config.yaml
n_layer: 15
d_model: 640
n_head: 5
n_kv_head: 5
head_dim: 128
d_mlp: 2560
vocab_size: 18187
activation: "tanh_gelu"
norm: "layernorm"
norm_place: "pre"
norm_eps: 1e-06
positions: "learned"
qk_norm: false
attn_scale: 0.0884
bias: "all"
tie_embeddings: true
parallel_block: false
init: "normal"
init_std_qkv: 0.0211
init_std_o: 0.00386
init_std_up: 0.0211
init_std_down: 0.00193
optimizer: "adam_variant"
lr: 0.000413
beta1: 0.9
beta2: 0.99
weight_decay: 0.48
lr_head: 0.00409
grad_clip: 1.0
warmup_steps: 274
schedule: "wsd"
decay_fraction: 0.757
decay_shape: "pow"
final_lr_fraction: 0.0
batch_tokens: [65536, 131072, 196608]
seq_len: 1024
doc_mask: true
z_loss: 1e-05
train_tokens: 879900000
steps: 6797
dataset: "wikipedia_en"
MLP neurons of a small language model. Each row is named by its layer, matrix (up: input weights) and neuron, and shows model dimensions 128-223. Each number is 128 + 32 x the weight over its row's rms, rounded and kept within 0 to 255. Numbers have three digits each.
Before each neuron's rows, "fires after" lists the tokens most often just before its 100 highest values on Wikipedia text that the model never trained on.

fires after: "|", "-"
L5.up1025:105097126128145160088144124128120126143156136159042137184119167170162070165165093037131179124222134159101114095144119092114161132108087173104103106090133162136100122128095154194182121095092108131117113111141100117136172121166147165195167157178157189148105110087070156124098173125133120117

fires after: " |", " the", "|", " of"
L5.up652:159154110061158121066076110140117147119148163162153132133141149079154148113136144140171145117156134163191148097130121144121128153111111174105143112113141058134084204149125147168162117155160096156146103173123181123122133111077140170095156145138109155103109132087077134096085193200105161123

fires after: " |", " m"
L5.up1819:181111146156125134139079145132116138117095165116116102135172149107126159106136117109148141073127131109110130102117091094115139127139160145072144210111059135097159130136126126172057133099157091154076126076057148112209165170153107125160114122156139144104116130135117126143139136128122174133

fires after: "\n", "|", " |", "=="
L5.up1293:140111146109090135047107105100086118052141118129172176181131169146153075128122093131111111099116100142113144126151110115096096128089060151054152090106120170048119141178135144150091110085112092134121138163104160159199117073027151179176166119193118115113149130085092157147129143153129131137

fires after: " is", " be", " are", " were", " also"
L5.up819:172128120079132106141119143139094114138171129167112173125157117112063095175081087118176167151121113102134139130110138098092145097062133153142112096120121098165147213175158138183129134142095114123122152138151129084135116113105151143123117085141111143123116162159141144126096150182162116138

fires after: "\n", "|", "-", " Succeeded", " Preceded"
L5.up2030:116097098073103154089097115136150202113116098186083153171195105104134140147152089093133133080103117139115122113155065112101120133130054124068122142109157167135159162159140133128118118118160113208103151108071094112182167118127135155211137174137123160116106101090092128111111145108103160094

fires after: " |"
L5.up351:157102137117095120082109130138115134083122182095112124132136154119170155190122125076069131084152157124204147139110114130156075105134089176105171102133118123110212168142131150157127119090119119126092158121113102130137096103079138165103152122178128074122110154137126165146157144061124131092

fires after: "\n", " =", " a", " an"
L5.up1166:108124150114153186178124095125115177155126183093118159109206081113144115142132102150077104139158114111069077095092109109117162214080123149127159158138087131105147166168083153190118089166108103141069181103128046104111171093148152172128142127115174112124085069075159079122069118151071131130

fires after: " |", "|---|---|---|---|---|---|", "|---|---|---|---|---|"
L5.up385:114117117173131158063098132164157156075126190127074195132150152150141165143118102154090160134116147103095178137097087102147135118142080091098165131109135148114128091102118147137141123134128083149084179127094113102195133114128116126188128151100137123117116127174101127193128103107149079160

fires after: " |", " Candidate", " Votes"
L5.up1333:102108142110122180113150153170078103075102172121164133138148144128132140183142133188125124124071129169122147110110061146123152139119055121173143123134079127117170117159140130109184129139075108093095134178090129186163132114130093180188116144114106117086118119053110107113094139149090123156

fires after: "\n", "|", " daily", " Mean", " |"
L5.up721:101139146114126148076073085138111189068194155145117131122149118176119134087103177122048157142129120114116150120108101177171140099117059102089149084093117157127181130162117143162116109170158146168073129154144104094130106134073114143210111199130127144109115123097064145110088136106138132154

fires after: "|", "-", "ower"
L5.up1604:113140149136096131120050095133121145108143131117114157183130176143147063138131071144085139145168155089076142121107070071136150121139083142128132109211165149105189129159135113090119099083062071145139137105096155132187141140145175100184082128255158133144108126179101099059142142146151147112

fires after: " |"
L5.up1503:181177156167107109135127117126105139111097161159137186119138134103142166181157088121092124129144181133142165131062152096118135125103153192116133131102104164089152124152081099212079138113156120142067133123169114121192140109142140191203121142183147122135098124142133145156141145090182158159

fires after: " |", " 0;"
L5.up1035:144136114153135104125104123150098110057099155154022151134162171091168166083147127099136178111103155102145134088076144096135189144137140111114137145090083148153154100145125092168157147145146095131071130164094099146192110109091123179169132135100140109165124096098109085142077137166126057127

fires after: " |", " of", " in"
L5.up2385:123159176133151150141103115130119140148089131131150104111165172056157136082131122082129106123160144122087122145170140116116146120113114161126145136097097157105203175135095139183157120113134110149061112150110084132184115158044125169180123169135124081128090104161120093137138114175094143171

fires after: " ", " Party", "|", " 1.", "\n"
L5.up1875:151120137110139120098061118114126119113122117130103114213142163122164060133117094121175149134116137138103128112173079194101130170122081137142097070148179117111144136178132106060108044070138101117136141107160042144119109119143156130194124158117162124148172094161108100089154153145105159122

fires after: "|", " |", " the", "=="
L5.up1626:118168156093119128077154096132076130080129135118090098152172137134199095102126111113085104073091123177166149132146095111117139117108111106089123073145023152061184128180120185196119126136121147139094136144106142169120128128064096144158172121130144158172141091081080104138117174128096107097

fires after: "-", " the", " a", "=", "|", "=="
L5.up431:101119141137141133111099129132080117105160162121092128152152134118119117080144070082134175090179117136193120068117088141111125161105105139170128111120115106137118116137059129185088123142110194177078096126149104144095150146118152095168134122171151169178156113097124123076108159140075174098

fires after: " |", "bf"
L5.up880:124131129043166104132125079110119116036180108097153109098152123100125182082096166078186095163105130085187097135130168123103166130076152132167056082163103134117071115125114170121161081094180168137045126116158163149123111077082108148167122142081082166107144079131135067206089126129079093139

fires after: "°", "′", " |"
L5.up2369:133143127138155179109120105129115129059170210131071105193142133115132121166142104157121212146134174139124150115132134113149087101067102119118126122127082135134119190132121119146127098183125119144093173110083128122201125102108097145189066119122142096076119116144166073145104148147114056090

fires after: " |", ";"
L5.up789:159131120102150164102111097154099144114173093150135132135075105123208140157101153096080149137138180137161133087104128125157102129136130189133186078126130116115100137140155119180117097107122129185058128184158154121160127119126096108174151170144118045121091099163096149204212152158135069148

fires after: " |", ";", "6"
L5.up1525:138108160123145171089183076184086131049176139153167126173150110082135161110132157081123118143120170123160159154128098098176175126128132142128153068102116100129118177140082114184183106107101080154056091163119083129116076124088119201225087161201122081152097111133079151160178111129142142162

fires after: " |", " Apps;", " 0;"
L5.up2327:156164115108113115146098051130134187098132138142143121110189114121183184125109111132138097154092157097140128100117143096200171135146103168120148115079108141108127098142098087149101134143174137172011127224108100137228084125067084151149158117141097152149128094130064132200133105138103091152

fires after: " |", "\n", ":", ";"
L5.up1469:182127107076159161121157124101099106028143129123137126145147150114148136147103114096144159127109119114136172113187102107153095148134104155101122096121118117117135066157124140161170078160169206177087123122128087116151124082101147184143099155098115110136090133147107142131120112110134150139

fires after: "\n", "|", "-", " mi)", " |"
L5.up1628:095149057116110146106101070122140155142127162142050118126187105109127103137153124093120128098144108089126167071169066201136071123093060156060144104144152128129120182114160137139120107139167142103101120148150118144159135137125137180186105109121141154174146095133104136136122121112137136125

fires after: " |", ","
L5.up2435:154177199128128174092076078172096127092134165136139167135120167130219106092164157105159152134150113129145106094121104093123087164117069123173179083136125129172153073124112184186164127122149111169078113152135134165108169112101099117172080142121100222126120099134134138130049159192093166102

fires after: " |", "\n", "|"
L5.up179:136114150097143160144084086105120144056137173138150108182156163132157137108118061128169137135034119103116168111145018143135103145058136071124122134168113137098139129121135119114157113160100105133092148144050136133169076117122115170171141151105162160161162176086048146131154133172137142112

fires after: " |", " played", " Goals;"
L5.up975:161154146134123144138121121130102115096102180088126120103159134118151096095137123141135168132107118094079187150075082136129187094124071134147125129153105089126159124112149126132151119133127143110062149132082140142209110156117132132139158132079131110145104130111070138127134109156103130134

fires after: "\n", "|", " |", "=="
L5.up635:134103147134095150070068086156125120053112127093118119161177134112162128090119182129137120103163118088132096140152081179134112117126112097072148068094108138097136135129129132193136129042124112092131148134042149164163129092086161199161124131122086178104141098140085094136150154101090117131

fires after: "\n", "|", " $", "-", "^{["
L5.up2089:124122169095127114106084120141130114071111172105084167163180154099155140166132132227085115197139122106132114125160116119135140125130043110114172086142153130054130154158124133056046113087047098136079158106100115132170110122180157132153140150124140105154092085184074124090134109098108127189

fires after: " |", ";", " 0;", " 27;"
L5.up1703:145152105083148113070122114142118113099164148134133145084182175137169171179108103077145078198160143175120146087109106099165161193090147163144121080127181153121160092096129155130187134150154155138061148197141079180154108128100122113118128130102120103134079100082083147211143154083157143174

fires after: " ", " |"
L5.up778:175108201067144138141103102073094110126166174111126100193194195107157119131077111051133142115135139109103150126149114116126170174089161149125184147091088139115159124121073156187134112096138133150150140151105085152122153147170140220154133134132031188157083084066126134103120164131132135119

fires after: " |"
L5.up2152:119131083160092129134101110081085135059119164108144156162124161132145113096113115213116150111097123147112148126126037143081136134087139104132195121139123137194106077137146168093167101076139126118143113183068105144212113128130139166142117153104104117095125179126122143154121142148137095195

fires after: " ", " |", " votes", " Total", "\n"
L5.up205:139185108078108153139139123113136138067097117154157124144130164114165151142131163141091149113116098108117111048109101135125130169053100092110123143109045136140115119122089154097163079099080171123146142160064087140130160100136144204158168196141082139185141132086118113148085142076102164138

fires after: "\n", "-"
L5.up1729:143046104118134115120111116131145128088175138142119163129109136095153109120137124108127198104191147118113137071128068092089146175094053090083128080094092138161103190164134141103148116111113111079113054150127077169123180154111099138177112192115138170195165077128085139109119116132104088067

fires after: "\n", "-", "|", "″N"
L5.up1415:090158157116090184122148089133121156127167183146088147191160152068109130115186125220123174129174090147139135093126086108124118103150075086082128148123125143105205189141127164147130144142121108158149170128147092094138138153134118180179116114137132194115100101112076129109099118139049114126

fires after: "|", " Party"
L5.up782:085168147143119137086111106181075162134139085097123134157145147174162096127106090177182093182161103142080134098106092107067133136159082104078124107145162084083125124181082157116116102133076084126070121147122163138136099111144156109196148136179191111170115089122083130152124089187110141130

fires after: " |", "–6"
L5.up1899:150111108134140120115125102125124129087118195116152163159126156108120083130131129118185118122174166178098148086074128151106185157115158186124159143127098150097160147128130187137085156121188122198159084185143160139154211172129105148149103132197113140111134117136143122100095163109156176056

fires after: "|"
L5.up212:054145112148107150142053029138125132075175129128104148165171154133111124066149140128159147161186119129153109106147169140195124116161133116125139183100155156122223092153091164131111109102115089207113091146162120142102075125116196115211079116193170148110136112173088117170148161146133131092

fires after: " |", "|", " 2024"
L5.up2180:151165126124121126088126078140114107118125118153166135147163106087180151156158124130107119116149124142166136087068152086120116157147085170120110107106109155058205149132143166228099102058082099131086121145155124085151096125147176156177121153153154125134116157176123130174171126127124139121

fires after: "\n", "-"
L5.up1082:101168113100100170148101102142164200158122136156105157123165121086099179134101112131048152156160161159132123081117061117121132136122067117070145132105074114144106244146109171177150116184107158165069136105103084116085153107107162153170107118093129097146121091139087126069131148144139125095

fires after: " |", "\n", " (3"
L5.up1088:139133117125118095082092070138089163068147154145143130120147121129133082127166069096125139089215119129136131100140104099057132150128068122093125098126104128153114127116136171164111130113118139139014186159139148126116116089113118174130137114129101144173157124085066157141111143178139161153

fires after: " |"
L5.up729:102140097130137118118162118169107145076164214148178103134128147097141177122134150108096113094127179095110134084130070120149125157105127154117188159097106116134165129140126153171094105116178116172124107154101101126147132113106076155160080165160073160135083088100101102089128140092129098147

fires after: " |"
L5.up2334:096125165121114198095061098163100137086140189078180119130161147093181144083137145131195141153191110113133109111148118141140114120040122137103132106113084177130144127147145117153114128135118156177056140098099115131153166109103130153144042045100121090100123093139111072155138150135069124064

fires after: " 0;", " |", ";", " 1;"
L5.up788:110193151183152112100062105118083137076085078094078130117156164113126124130141129094140215182135140109110146085095134105060152158172116128192178113124073075090122088105075132169180085135101071124081114092129146103180099157162139137188156159112123077090112143156111100146147129187097115213

fires after: " |", ".2"
L5.up1130:117114101143128145107103092170082108080119215089066111145169147082086144119130117115131166070109154135131145096084087139175144157110133171094135147119115156107102123130131108171160155121168062119083174146092105135183100115056117131135142077073087131145097131101081110172113132141114152161